{"n_layer": 10, "d_model": 704, "n_head": 11, "n_kv_head": 1, "head_dim": 64, "d_mlp": 2816, "vocab_size": 8192, "activation": "gelu", "norm": "layernorm", "norm_place": "pre", "norm_eps": 1e-05, "positions": "rope", "rope_base": 10000.0, "rope_fraction": 1.0, "qk_norm": true, "attn_scale": 0.125, "bias": "none", "tie_embeddings": true, "parallel_block": true, "init": "trunc", "init_std_qkv": 0.0184, "init_std_o": 0.0184, "init_std_up": 0.0184, "init_std_down": 0.0, "optimizer": "adamw", "lr": 0.00112, "beta1": 0.9, "beta2": 0.95, "weight_decay": 0.29, "lr_head": 0.00708, "warmup_steps": 292, "schedule": "cos", "final_lr_fraction": 0.03, "batch_tokens": 131072, "seq_len": 1024, "doc_mask": true, "train_tokens": 579900000, "steps": 4425, "dataset": "wikipedia_en"}
MLP neurons of a small language model. Each row is named by its layer, matrix (down: output weights) and neuron, and shows model dimensions 80-143. Each number is 50 + 12 x the weight over its row's rms, rounded and kept within 0 to 99.
A block is one neuron, or neurons of one layer that tend to fire together. After each block is what it responds to, as a language model described it from the Wikipedia text at the highest values.

L2.down259:68 32 85 45 59 61 41 41 59 50 53 71 31 39 51 44 48 70 68 58 54 43 48 67 59 64 47 57 63 17 39 61 63 54 56 67 68 52 47 41 53 53 57 25 60 36 29 42 46 52 53 33 46 49 50 52 51 46 48 48 54 61 57 49
L2.down338:48 05 60 49 58 39 53 30 54 42 62 48 53 50 49 36 62 72 39 47 48 31 54 48 75 64 42 55 41 49 40 64 51 39 34 48 56 39 66 35 35 67 51 72 57 57 60 44 41 37 48 44 56 44 60 47 60 35 48 40 40 39 73 51
L2.down526:45 63 51 68 47 47 47 41 32 58 56 60 56 45 36 47 33 45 62 24 57 63 60 36 47 51 59 66 53 42 65 50 37 44 52 40 67 53 21 55 67 45 41 53 48 43 67 39 60 48 46 38 54 64 75 40 40 40 46 65 50 55 46 60
L2.down831:52 60 67 65 39 38 51 51 46 51 36 61 37 26 53 40 54 69 25 77 23 49 50 51 69 59 35 55 43 43 52 50 46 52 58 47 50 42 37 69 20 31 42 41 37 54 45 47 36 30 44 41 44 43 41 34 45 48 51 43 63 47 55 61
L2.down1662:54 37 38 36 59 73 52 30 58 37 47 52 39 67 49 48 41 45 41 87 47 56 54 74 51 48 41 50 43 24 56 63 60 48 57 52 39 41 53 47 46 44 36 28 37 47 55 44 65 47 49 25 49 49 66 48 42 61 40 54 75 34 52 80
L2.down2236:47 19 28 50 44 68 60 48 63 46 78 38 63 38 25 55 34 53 38 41 53 46 40 54 77 69 46 60 23 41 56 56 35 38 55 28 66 59 51 56 36 33 55 59 43 41 57 58 55 65 58 23 47 50 36 43 64 44 53 51 34 39 49 40
L2.down2387:28 39 50 37 43 39 54 35 44 46 46 46 59 39 58 35 46 32 43 32 41 71 74 26 57 69 49 43 35 39 40 61 52 44 54 41 50 42 62 55 53 17 45 32 30 60 26 40 35 63 48 44 53 44 49 53 35 57 58 42 32 42 57 49
L2.down2633:70 45 53 49 53 44 64 36 42 52 38 65 59 56 21 57 44 33 50 47 33 43 43 40 50 76 46 47 50 28 55 63 52 45 62 49 44 38 75 61 57 33 68 38 34 50 63 41 55 46 40 50 50 43 55 56 50 42 64 59 61 48 45 43
Description: Country names and year digits

L5.down25:51 22 54 55 50 41 51 46 53 44 52 38 54 42 49 39 35 27 31 34 62 39 32 46 40 54 77 66 52 43 50 46 63 61 35 54 30 76 44 30 58 46 53 37 32 45 37 56 43 43 57 45 45 55 42 61 50 45 44 79 64 48 29 41
L5.down2218:63 36 25 45 55 40 33 29 42 60 47 60 59 45 59 62 43 51 44 57 59 52 36 53 50 55 41 49 32 39 50 45 43 64 48 31 58 66 31 31 51 38 52 69 47 43 58 46 48 50 63 57 37 36 55 79 46 59 47 62 48 56 31 46
Description: Mid-number and mid-word continuations

L5.down738:42 43 41 34 33 46 47 59 59 51 52 61 50 45 31 66 61 11 46 60 77 74 66 41 62 52 47 36 48 46 44 52 70 40 51 61 59 48 53 59 55 44 46 32 72 27 56 44 55 50 45 56 53 40 56 52 65 55 68 64 49 33 51 50
L5.down1923:73 44 55 46 53 57 56 65 56 68 44 47 57 53 36 60 43 64 31 67 52 66 53 58 41 47 58 49 45 34 44 41 35 64 45 50 62 50 56 61 61 51 49 33 48 32 51 42 41 55 39 42 75 43 66 59 59 53 58 61 32 00 47 53
Description: Year decade digit

L2.down994:37 61 47 41 42 49 61 63 62 49 43 44 48 53 47 49 58 56 59 52 32 46 67 55 41 48 42 43 42 46 64 63 53 49 53 52 63 52 41 59 58 27 34 52 41 65 55 56 67 70 49 46 56 41 44 41 58 48 44 51 47 40 45 56
L2.down1614:65 37 43 61 46 50 51 62 53 30 47 48 60 32 64 48 48 43 70 39 86 66 40 48 34 39 55 22 37 48 45 54 53 43 34 41 33 57 51 35 60 43 56 34 53 48 27 51 56 49 44 64 39 67 58 57 58 44 32 45 50 48 39 48
L2.down1619:57 49 56 27 58 63 58 54 72 50 43 53 53 45 45 63 55 54 51 60 52 60 33 47 66 17 61 47 39 32 46 56 63 55 57 28 61 35 26 47 54 34 35 57 27 37 47 30 59 52 24 57 71 72 40 51 45 28 38 45 45 67 40 84
L2.down1900:51 51 41 40 54 39 54 30 62 48 62 33 65 51 41 57 47 45 34 41 52 52 66 58 45 46 40 51 54 41 43 61 61 70 63 31 67 44 53 60 61 38 29 45 32 44 51 49 39 67 36 63 51 48 41 62 37 46 34 35 24 53 51 64
L2.down2023:57 56 47 44 52 69 76 72 67 43 62 21 58 50 43 56 29 67 54 51 54 60 50 42 48 59 41 52 51 17 47 51 47 40 37 39 66 59 60 35 77 58 21 68 48 60 44 58 45 63 44 60 57 42 59 48 53 39 49 27 32 57 48 68
L2.down2437:42 47 43 44 48 49 44 48 43 57 46 55 59 49 60 39 72 54 49 44 21 63 61 41 68 51 39 61 34 40 48 42 48 44 47 56 48 53 51 43 71 70 56 28 58 26 41 76 52 36 53 37 37 57 31 49 55 36 39 59 38 40 46 30
L2.down2541:64 60 57 66 50 62 51 37 49 22 60 39 47 56 50 56 61 43 51 49 50 24 58 79 19 75 60 58 42 50 43 35 56 47 47 42 43 64 63 48 64 67 52 49 49 47 56 42 71 44 60 57 37 26 52 22 31 64 51 39 42 51 48 47
L2.down2619:59 48 70 63 54 69 67 47 54 58 55 58 57 42 66 45 65 57 74 52 42 40 37 68 40 42 37 49 45 49 51 47 78 60 50 46 40 67 59 42 36 54 28 30 33 33 51 50 80 38 50 51 64 62 28 44 48 54 28 72 36 35 51 65
Description: Structured list and table delimiters

L3.down379:67 43 50 55 38 25 53 51 48 49 22 43 59 43 54 48 47 36 52 60 52 48 64 48 42 35 60 45 43 45 37 50 70 72 65 54 75 66 64 24 49 47 27 35 63 75 52 35 42 33 39 60 66 43 48 62 41 29 49 32 65 62 35 32
L3.down380:68 48 69 56 48 57 42 50 72 35 28 38 53 67 58 32 39 44 49 46 65 33 37 55 65 46 45 31 51 49 42 65 56 54 42 63 51 41 57 42 60 57 42 46 57 42 37 51 47 41 46 52 60 42 72 52 55 51 57 45 59 62 67 74
L3.down1179:44 30 49 63 61 38 33 48 64 57 40 33 47 55 17 60 53 82 47 40 63 44 57 55 76 55 37 76 34 40 54 43 61 71 50 56 57 99 48 62 60 52 34 66 70 39 62 51 40 56 44 43 37 52 62 64 44 41 53 54 68 61 67 41
L3.down2778:44 32 34 44 50 46 29 33 40 43 40 68 42 74 65 50 54 56 48 42 52 42 51 65 54 45 28 52 45 52 45 45 65 65 37 57 25 45 68 42 77 55 38 53 38 37 51 63 50 56 42 63 50 51 58 34 51 58 56 47 55 50 45 54
Description: Passive participle completions

L3.down629:68 62 28 51 28 46 41 42 57 47 43 51 60 56 52 49 69 57 60 66 62 37 46 45 50 35 57 35 50 64 54 42 53 50 50 42 44 44 63 32 43 64 53 39 32 46 61 38 32 52 56 45 50 68 45 64 47 56 62 56 67 41 46 50
L3.down1263:42 58 48 48 46 43 27 40 50 53 51 75 46 36 42 51 45 49 28 45 57 52 43 60 66 58 29 47 39 36 40 42 45 47 51 39 61 39 60 55 35 52 55 20 61 30 40 56 37 50 43 53 58 55 53 63 30 40 68 55 38 46 47 46
L3.down1821:46 53 20 55 50 56 65 59 49 47 42 74 76 57 52 46 27 45 36 61 39 44 57 40 49 84 46 66 43 51 33 75 65 51 39 60 52 39 63 48 63 49 52 56 34 48 38 55 40 61 43 75 64 49 57 57 46 39 62 56 27 55 56 46
L3.down1868:46 54 47 49 43 49 50 27 27 43 43 69 55 62 42 48 45 57 64 47 25 48 66 59 50 43 53 61 56 46 61 29 73 68 67 65 59 54 32 55 65 66 64 59 34 16 52 57 33 37 34 47 46 63 48 48 39 52 36 51 54 60 58 53
Description: Day/year digits after months

L5.down2031:53 62 48 55 55 45 36 40 45 75 30 61 33 59 27 47 47 74 59 38 41 41 54 47 66 53 46 39 46 49 40 54 61 35 63 54 48 56 43 47 42 47 63 49 68 44 38 49 44 40 80 26 35 48 58 50 55 43 54 43 37 47 64 51
L5.down2560:45 54 45 30 92 45 67 44 45 66 68 24 64 17 73 45 50 41 44 59 41 49 38 54 45 30 16 55 29 78 22 64 48 60 63 44 61 46 59 59 72 51 54 63 39 56 47 37 42 50 65 27 56 52 34 58 63 63 36 37 50 47 53 39
Description: Early letters in names

L5.down485:44 16 48 37 42 36 61 53 61 53 35 41 35 73 66 74 50 45 25 57 62 41 54 48 55 81 45 44 50 36 34 64 35 52 36 49 57 50 43 46 44 61 74 48 26 48 65 34 60 48 49 35 86 65 59 26 27 45 60 24 43 57 40 36
L5.down884:46 28 22 61 42 44 54 39 64 60 53 23 43 54 68 46 54 53 55 52 44 48 55 50 31 53 37 32 27 45 38 51 67 31 40 69 59 40 45 59 48 55 56 58 46 54 61 38 37 37 52 61 50 37 34 71 36 39 46 44 53 63 56 40
Description: Narrative main-clause verbs

L3.down743:34 48 45 36 33 60 73 51 43 62 64 21 56 52 39 41 36 48 40 56 66 50 46 45 57 28 52 52 80 40 45 55 25 44 57 47 40 60 60 39 35 52 51 44 58 48 40 55 65 41 36 44 41 35 34 55 63 30 56 60 53 20 59 42
L3.down1250:45 49 44 31 41 40 58 59 81 44 66 40 57 46 30 71 43 56 44 43 68 51 45 43 35 69 19 60 61 40 47 42 52 61 50 57 43 50 59 58 46 47 66 46 58 30 64 48 59 53 34 31 50 52 61 42 29 50 43 32 61 43 52 57
L3.down1327:51 51 49 38 51 68 47 44 56 63 70 52 45 37 63 57 38 43 26 59 42 57 51 66 50 45 61 68 65 53 43 67 63 60 40 60 39 56 49 57 57 51 25 58 57 48 42 71 71 52 36 54 45 53 62 48 50 37 56 46 47 59 54 25
L3.down1549:49 68 46 45 40 47 52 41 63 43 50 35 36 49 64 63 60 46 38 17 46 49 61 51 44 40 46 72 65 50 59 52 60 42 41 68 60 69 53 37 28 49 44 41 40 35 34 61 59 30 61 41 73 57 56 59 61 44 62 69 32 52 50 52
Description: Mid-word name fragments

L3.down102:50 47 48 50 41 52 44 55 48 71 49 67 49 70 40 41 46 46 47 51 51 49 63 57 49 45 47 61 46 55 61 44 78 49 47 67 69 32 65 43 39 74 42 42 62 56 63 37 55 46 54 66 40 51 18 44 39 68 39 45 49 38 26 49
L3.down106:37 46 42 40 51 62 64 25 37 39 45 60 44 75 47 55 76 45 60 76 41 43 21 67 40 42 49 51 39 68 62 40 43 53 53 55 74 68 60 43 53 50 47 55 38 36 31 39 54 47 54 51 91 40 64 67 64 51 42 31 45 79 51 58
L3.down198:53 35 46 43 54 74 52 50 42 70 47 36 60 63 58 41 63 43 35 50 53 36 47 59 67 55 49 60 39 33 44 62 32 68 59 45 73 60 49 48 48 58 57 48 39 35 43 49 45 58 54 54 40 69 50 36 73 67 54 42 43 52 44 65
L3.down1510:48 47 62 31 50 51 58 44 52 48 60 54 52 40 50 61 66 64 34 37 59 42 42 54 35 53 30 63 53 56 29 27 47 40 43 54 52 60 56 64 27 42 49 47 44 29 56 60 44 66 69 50 56 47 45 40 56 54 49 50 36 49 56 71
Description: Mid-token separators and pieces

L5.down1261:51 64 59 66 63 37 56 63 43 49 41 42 71 59 50 25 37 49 64 49 51 48 34 53 64 39 53 51 60 47 45 56 44 54 37 46 47 51 28 50 69 56 39 40 30 67 32 54 50 54 46 43 39 41 23 55 52 48 61 39 54 60 52 54
L5.down1384:47 36 60 69 59 52 48 57 63 29 47 27 40 56 39 49 68 10 49 65 49 48 37 44 64 51 35 55 60 35 63 66 44 39 30 72 49 64 54 45 70 50 58 46 37 61 30 51 36 60 50 66 40 54 51 35 56 35 48 47 62 24 43 59
Description: Numeric table cells

L2.down866:45 43 69 48 47 65 33 51 35 50 75 56 50 55 55 48 51 50 48 41 42 69 56 46 23 44 50 60 33 21 51 48 62 55 33 66 54 73 56 38 44 49 59 59 46 50 50 68 41 54 85 56 49 54 38 39 62 62 62 46 35 35 43 54
L2.down1608:27 67 30 58 57 68 36 60 30 47 19 60 74 35 44 50 40 35 52 44 57 74 38 40 60 75 46 58 36 47 56 41 31 47 46 59 66 48 66 47 53 59 39 70 52 65 65 56 53 57 60 25 45 51 59 38 49 50 44 47 60 61 61 47
L2.down2044:35 49 60 35 30 64 37 45 64 49 70 49 58 60 55 61 38 32 71 39 60 54 57 30 52 56 44 42 42 40 61 75 51 53 33 56 38 53 76 33 72 32 34 60 31 48 77 69 59 49 49 63 44 64 40 47 65 54 38 55 29 36 54 40
L2.down2089:46 34 63 65 34 44 52 40 55 45 65 71 50 47 50 44 62 26 47 54 37 66 57 41 51 54 69 62 47 48 32 46 54 51 41 58 43 62 50 36 63 26 74 53 26 68 67 67 31 44 40 34 37 56 26 38 35 74 55 42 52 41 55 36
L2.down2092:38 61 49 57 37 26 48 40 56 72 33 68 60 59 48 44 41 43 51 48 49 56 49 56 57 45 59 60 64 52 44 51 62 64 56 39 49 67 52 37 38 62 43 16 47 44 44 57 44 72 35 50 59 58 77 64 44 55 29 48 69 40 37 46
L2.down2203:38 49 46 40 84 55 80 50 40 27 47 53 54 33 51 56 55 68 69 40 31 47 32 44 61 52 72 72 61 58 55 63 24 44 50 36 53 58 51 49 83 65 49 51 45 40 23 51 57 54 49 61 46 57 45 43 47 32 71 55 63 54 70 45
L2.down2493:71 52 60 21 53 53 51 42 50 52 57 51 41 49 57 81 58 53 32 42 13 44 58 70 49 48 39 58 47 71 60 44 28 31 51 34 38 49 52 53 61 58 73 61 31 62 67 72 46 66 56 44 33 58 49 62 80 35 43 49 35 68 52 56
L2.down2769:58 44 57 34 50 61 24 60 69 66 39 68 49 53 54 62 29 76 30 29 47 83 45 47 42 61 59 55 43 54 49 62 71 61 48 45 53 64 62 62 28 40 41 61 64 48 67 63 50 54 59 49 48 55 36 45 59 52 46 58 38 62 25 56
Description: Word-completing suffix fragments

L2.down49:61 59 44 31 49 59 49 39 39 43 37 36 23 65 60 69 60 44 54 82 47 52 43 59 54 45 36 69 45 59 47 59 52 35 66 52 56 41 39 39 46 44 49 69 45 36 61 50 22 64 40 41 40 62 54 41 44 63 35 27 48 43 57 49
L2.down92:41 33 69 50 53 51 62 76 49 63 48 50 54 43 41 58 55 60 49 64 40 45 41 66 53 42 42 45 23 36 66 44 66 44 57 74 53 57 45 44 42 62 57 58 67 41 45 54 40 51 55 48 57 60 47 47 54 57 46 51 51 58 53 37
L2.down1034:51 44 30 32 64 46 56 52 67 35 68 59 46 37 53 53 61 49 36 41 56 36 58 68 29 59 46 31 36 69 61 36 57 40 71 51 64 31 41 49 45 47 63 42 66 57 73 42 47 42 39 43 60 44 60 42 81 43 44 44 53 54 70 53
L2.down1636:52 49 58 53 48 47 63 60 26 58 54 52 56 19 73 54 46 58 45 50 38 47 21 48 52 21 63 40 36 44 46 49 49 41 62 56 44 46 56 43 30 65 63 61 29 57 47 65 50 52 25 61 67 49 50 56 51 63 39 38 36 43 47 46
L2.down1885:46 47 61 37 57 49 43 35 26 52 61 37 74 54 55 65 60 60 59 56 45 63 53 45 65 45 46 47 22 56 55 63 35 57 57 49 52 55 39 44 38 32 46 62 55 24 51 32 42 75 51 57 62 70 34 65 35 40 58 49 48 71 59 53
L2.down1931:45 57 60 45 53 38 64 43 36 65 68 52 69 47 48 53 40 44 62 54 60 59 47 56 49 52 73 40 36 48 59 37 46 53 51 46 73 44 57 43 60 50 47 47 32 41 52 45 57 80 61 43 58 54 36 40 56 36 53 60 56 62 50 49
L2.down2035:75 60 37 39 45 35 54 49 58 45 46 66 59 11 58 58 41 47 49 40 54 58 48 38 68 43 52 36 30 49 50 39 50 69 62 47 67 41 65 60 48 61 30 42 64 28 64 34 47 67 74 69 61 52 76 44 43 50 37 41 32 60 54 68
L2.down2133:57 38 43 48 62 24 45 66 30 49 55 36 69 63 33 61 56 59 52 66 57 48 56 53 71 49 53 29 53 60 60 35 53 45 62 59 54 44 55 43 41 41 42 72 42 48 41 47 59 53 49 38 55 84 39 44 67 38 77 68 44 46 50 43
Description: Adverbs after linking verbs

L3.down256:60 50 71 54 48 55 52 49 31 38 62 35 64 53 63 53 55 54 54 82 59 27 59 39 67 44 45 46 35 54 57 56 52 57 63 47 74 57 47 57 50 40 50 63 27 54 57 61 51 61 62 43 71 35 46 47 54 55 51 38 54 46 72 53
L3.down1415:65 56 64 47 50 44 52 57 26 52 63 34 44 50 65 36 59 49 40 58 53 49 61 36 60 35 66 39 19 45 55 39 40 58 65 56 65 49 48 51 52 64 60 43 20 48 38 54 42 61 54 51 66 53 49 42 50 46 54 51 44 47 41 47
L3.down1521:50 44 67 35 34 46 65 32 54 47 43 68 33 49 43 44 52 39 50 57 54 44 49 34 66 41 50 53 47 63 27 42 59 71 77 38 40 37 68 41 44 55 58 41 53 32 50 53 54 60 47 35 54 48 53 58 23 48 15 50 48 51 28 54
L3.down1591:52 55 71 51 55 30 50 63 39 51 54 50 26 34 59 66 62 48 38 71 50 27 53 55 58 46 47 28 44 48 61 64 35 60 53 63 53 72 39 50 64 52 67 49 62 39 46 62 51 32 57 37 32 31 39 60 55 38 45 48 57 57 42 49
Description: Auxiliary verbs and infinitive to

L3.down565:61 38 47 59 26 44 54 49 59 56 53 36 38 45 50 55 52 27 35 65 40 67 40 39 44 39 29 69 30 42 43 55 68 46 32 53 40 62 56 64 68 48 55 41 38 53 47 78 51 72 58 64 47 75 54 77 68 39 53 59 44 25 46 16
L3.down1511:57 28 39 56 35 54 56 48 54 42 61 59 55 51 43 53 71 37 43 40 66 51 28 41 45 57 36 70 73 52 41 48 33 37 46 40 61 59 53 61 39 33 54 39 41 41 50 45 63 43 62 59 56 45 39 61 43 55 45 61 43 37 47 41
L3.down1848:51 42 43 50 49 38 36 44 52 58 59 65 47 49 47 27 61 35 50 52 62 65 60 64 60 33 61 49 72 58 31 39 56 49 20 37 33 61 52 69 33 29 42 34 51 54 45 71 35 65 61 80 53 61 76 62 31 62 67 73 46 50 49 32
L3.down2357:42 42 38 45 55 39 34 50 42 35 48 45 29 30 43 47 67 46 33 54 60 50 45 67 34 66 44 63 10 61 50 54 32 53 37 43 52 62 36 27 39 48 33 25 55 48 32 37 64 41 26 47 80 48 56 69 26 65 36 47 56 66 45 41
Description: Sports stats number cells

L2.down9:21 39 41 35 55 38 48 44 64 55 48 46 61 53 47 56 49 48 54 62 29 35 39 43 43 32 36 36 70 46 57 41 35 50 54 67 29 39 64 63 52 59 68 30 52 45 59 41 39 57 22 37 56 32 47 33 41 56 48 44 52 51 64 43
L2.down266:45 45 43 53 42 83 46 66 49 56 49 43 74 62 48 52 58 50 37 67 43 44 36 58 49 45 49 49 63 41 65 56 29 65 59 45 54 52 57 66 33 55 53 33 32 49 53 55 40 65 40 57 49 71 23 65 47 51 39 55 35 38 54 40
L2.down387:40 54 36 37 57 68 44 46 41 54 40 72 67 25 42 51 56 54 33 42 57 37 30 53 36 26 77 57 61 65 61 36 39 57 64 44 59 66 60 49 49 63 45 50 56 71 55 63 31 63 49 57 44 45 59 68 77 67 63 49 45 53 23 39
L2.down1078:42 46 50 37 35 39 29 62 51 36 76 43 39 59 42 64 62 29 82 43 40 47 37 57 57 30 45 58 69 65 74 54 58 60 36 61 74 65 46 38 41 65 58 40 65 53 30 49 34 55 54 55 38 65 41 42 51 66 35 31 69 79 53 61
L2.down1527:32 60 47 84 37 50 55 55 69 51 39 28 49 34 48 44 74 27 42 51 74 73 39 63 36 47 42 40 31 50 48 52 58 44 61 51 35 66 30 70 57 38 46 52 34 57 33 46 52 48 50 62 37 50 34 44 55 66 36 51 66 53 49 54
L2.down1569:49 63 39 37 59 57 70 58 46 46 72 26 56 29 46 64 78 49 54 36 65 61 31 42 48 68 37 50 46 49 90 60 36 50 58 44 67 62 41 55 49 52 40 57 67 24 36 60 51 67 38 42 41 64 83 30 57 61 43 13 49 61 49 56
L2.down2262:39 41 29 57 57 49 68 63 70 56 39 52 44 16 58 39 55 55 33 68 50 55 51 53 31 29 40 60 45 59 59 40 51 30 53 49 41 45 32 64 47 62 53 64 45 35 32 32 40 56 47 50 58 30 39 63 60 60 30 40 68 35 56 54
L2.down2595:50 40 40 40 55 59 48 30 64 57 62 45 40 66 49 60 38 35 57 58 46 43 37 54 40 75 57 30 45 56 46 58 13 50 21 78 51 49 43 70 44 64 47 46 42 38 49 34 44 31 32 54 56 46 62 48 63 81 38 28 48 53 48 47
Description: Frequency adverbs, name fragments

L2.down280:37 45 39 22 56 45 53 32 49 29 38 47 70 23 47 54 45 61 60 53 56 37 37 68 40 42 37 59 52 46 33 59 59 38 37 68 40 66 45 66 57 59 59 59 39 37 54 48 60 40 63 56 92 42 59 69 41 40 78 40 45 47 36 52
L2.down419:56 44 29 41 47 42 53 44 51 47 49 52 39 54 48 58 44 60 55 49 55 46 55 52 47 29 52 65 26 53 47 45 59 45 47 48 55 35 57 64 70 57 64 43 46 53 42 47 46 53 56 81 56 58 43 54 41 25 38 48 66 56 43 43
L2.down577:41 44 60 51 59 66 56 65 38 46 58 42 54 48 52 71 66 61 44 55 48 36 53 48 50 63 25 51 50 50 39 59 49 58 39 50 55 52 56 38 82 52 40 59 56 55 61 55 49 35 52 43 57 58 76 38 45 46 68 58 48 53 57 55
L2.down804:42 32 54 54 37 44 48 45 52 61 62 53 55 62 38 29 31 37 40 38 62 45 44 71 44 43 51 42 57 32 45 57 27 67 50 46 77 60 54 49 58 48 40 34 41 53 43 43 57 67 30 66 47 49 35 45 52 57 50 65 45 53 36 53
L2.down973:65 47 62 49 32 43 52 42 35 66 60 55 66 62 65 51 41 69 19 53 29 64 50 26 49 40 31 41 47 12 49 49 64 51 64 28 58 40 38 40 54 60 41 53 59 52 34 29 65 38 59 63 52 33 55 54 33 52 48 59 47 26 53 24
L2.down1291:44 19 27 58 70 27 47 45 40 30 61 53 55 80 57 62 42 73 46 55 57 65 68 47 54 44 42 57 48 47 43 71 47 46 69 61 51 50 52 49 42 60 44 23 48 62 51 61 67 49 51 70 37 54 45 47 57 48 42 48 44 55 39 41
L2.down2121:42 38 66 59 52 77 44 36 50 50 52 26 37 62 65 64 33 49 51 58 55 46 57 51 45 61 51 52 35 53 61 36 60 48 24 48 55 58 49 31 58 46 40 52 11 32 42 46 54 50 71 48 57 48 40 57 53 39 55 51 44 45 47 72
L2.down2125:39 35 46 44 52 42 36 29 49 41 46 40 44 54 31 44 56 41 63 40 55 46 32 41 47 42 57 51 55 39 42 42 61 76 74 59 56 42 48 53 70 59 56 39 59 48 56 45 52 50 61 56 70 57 79 43 42 51 72 65 66 35 51 30
Description: Main verb after auxiliaries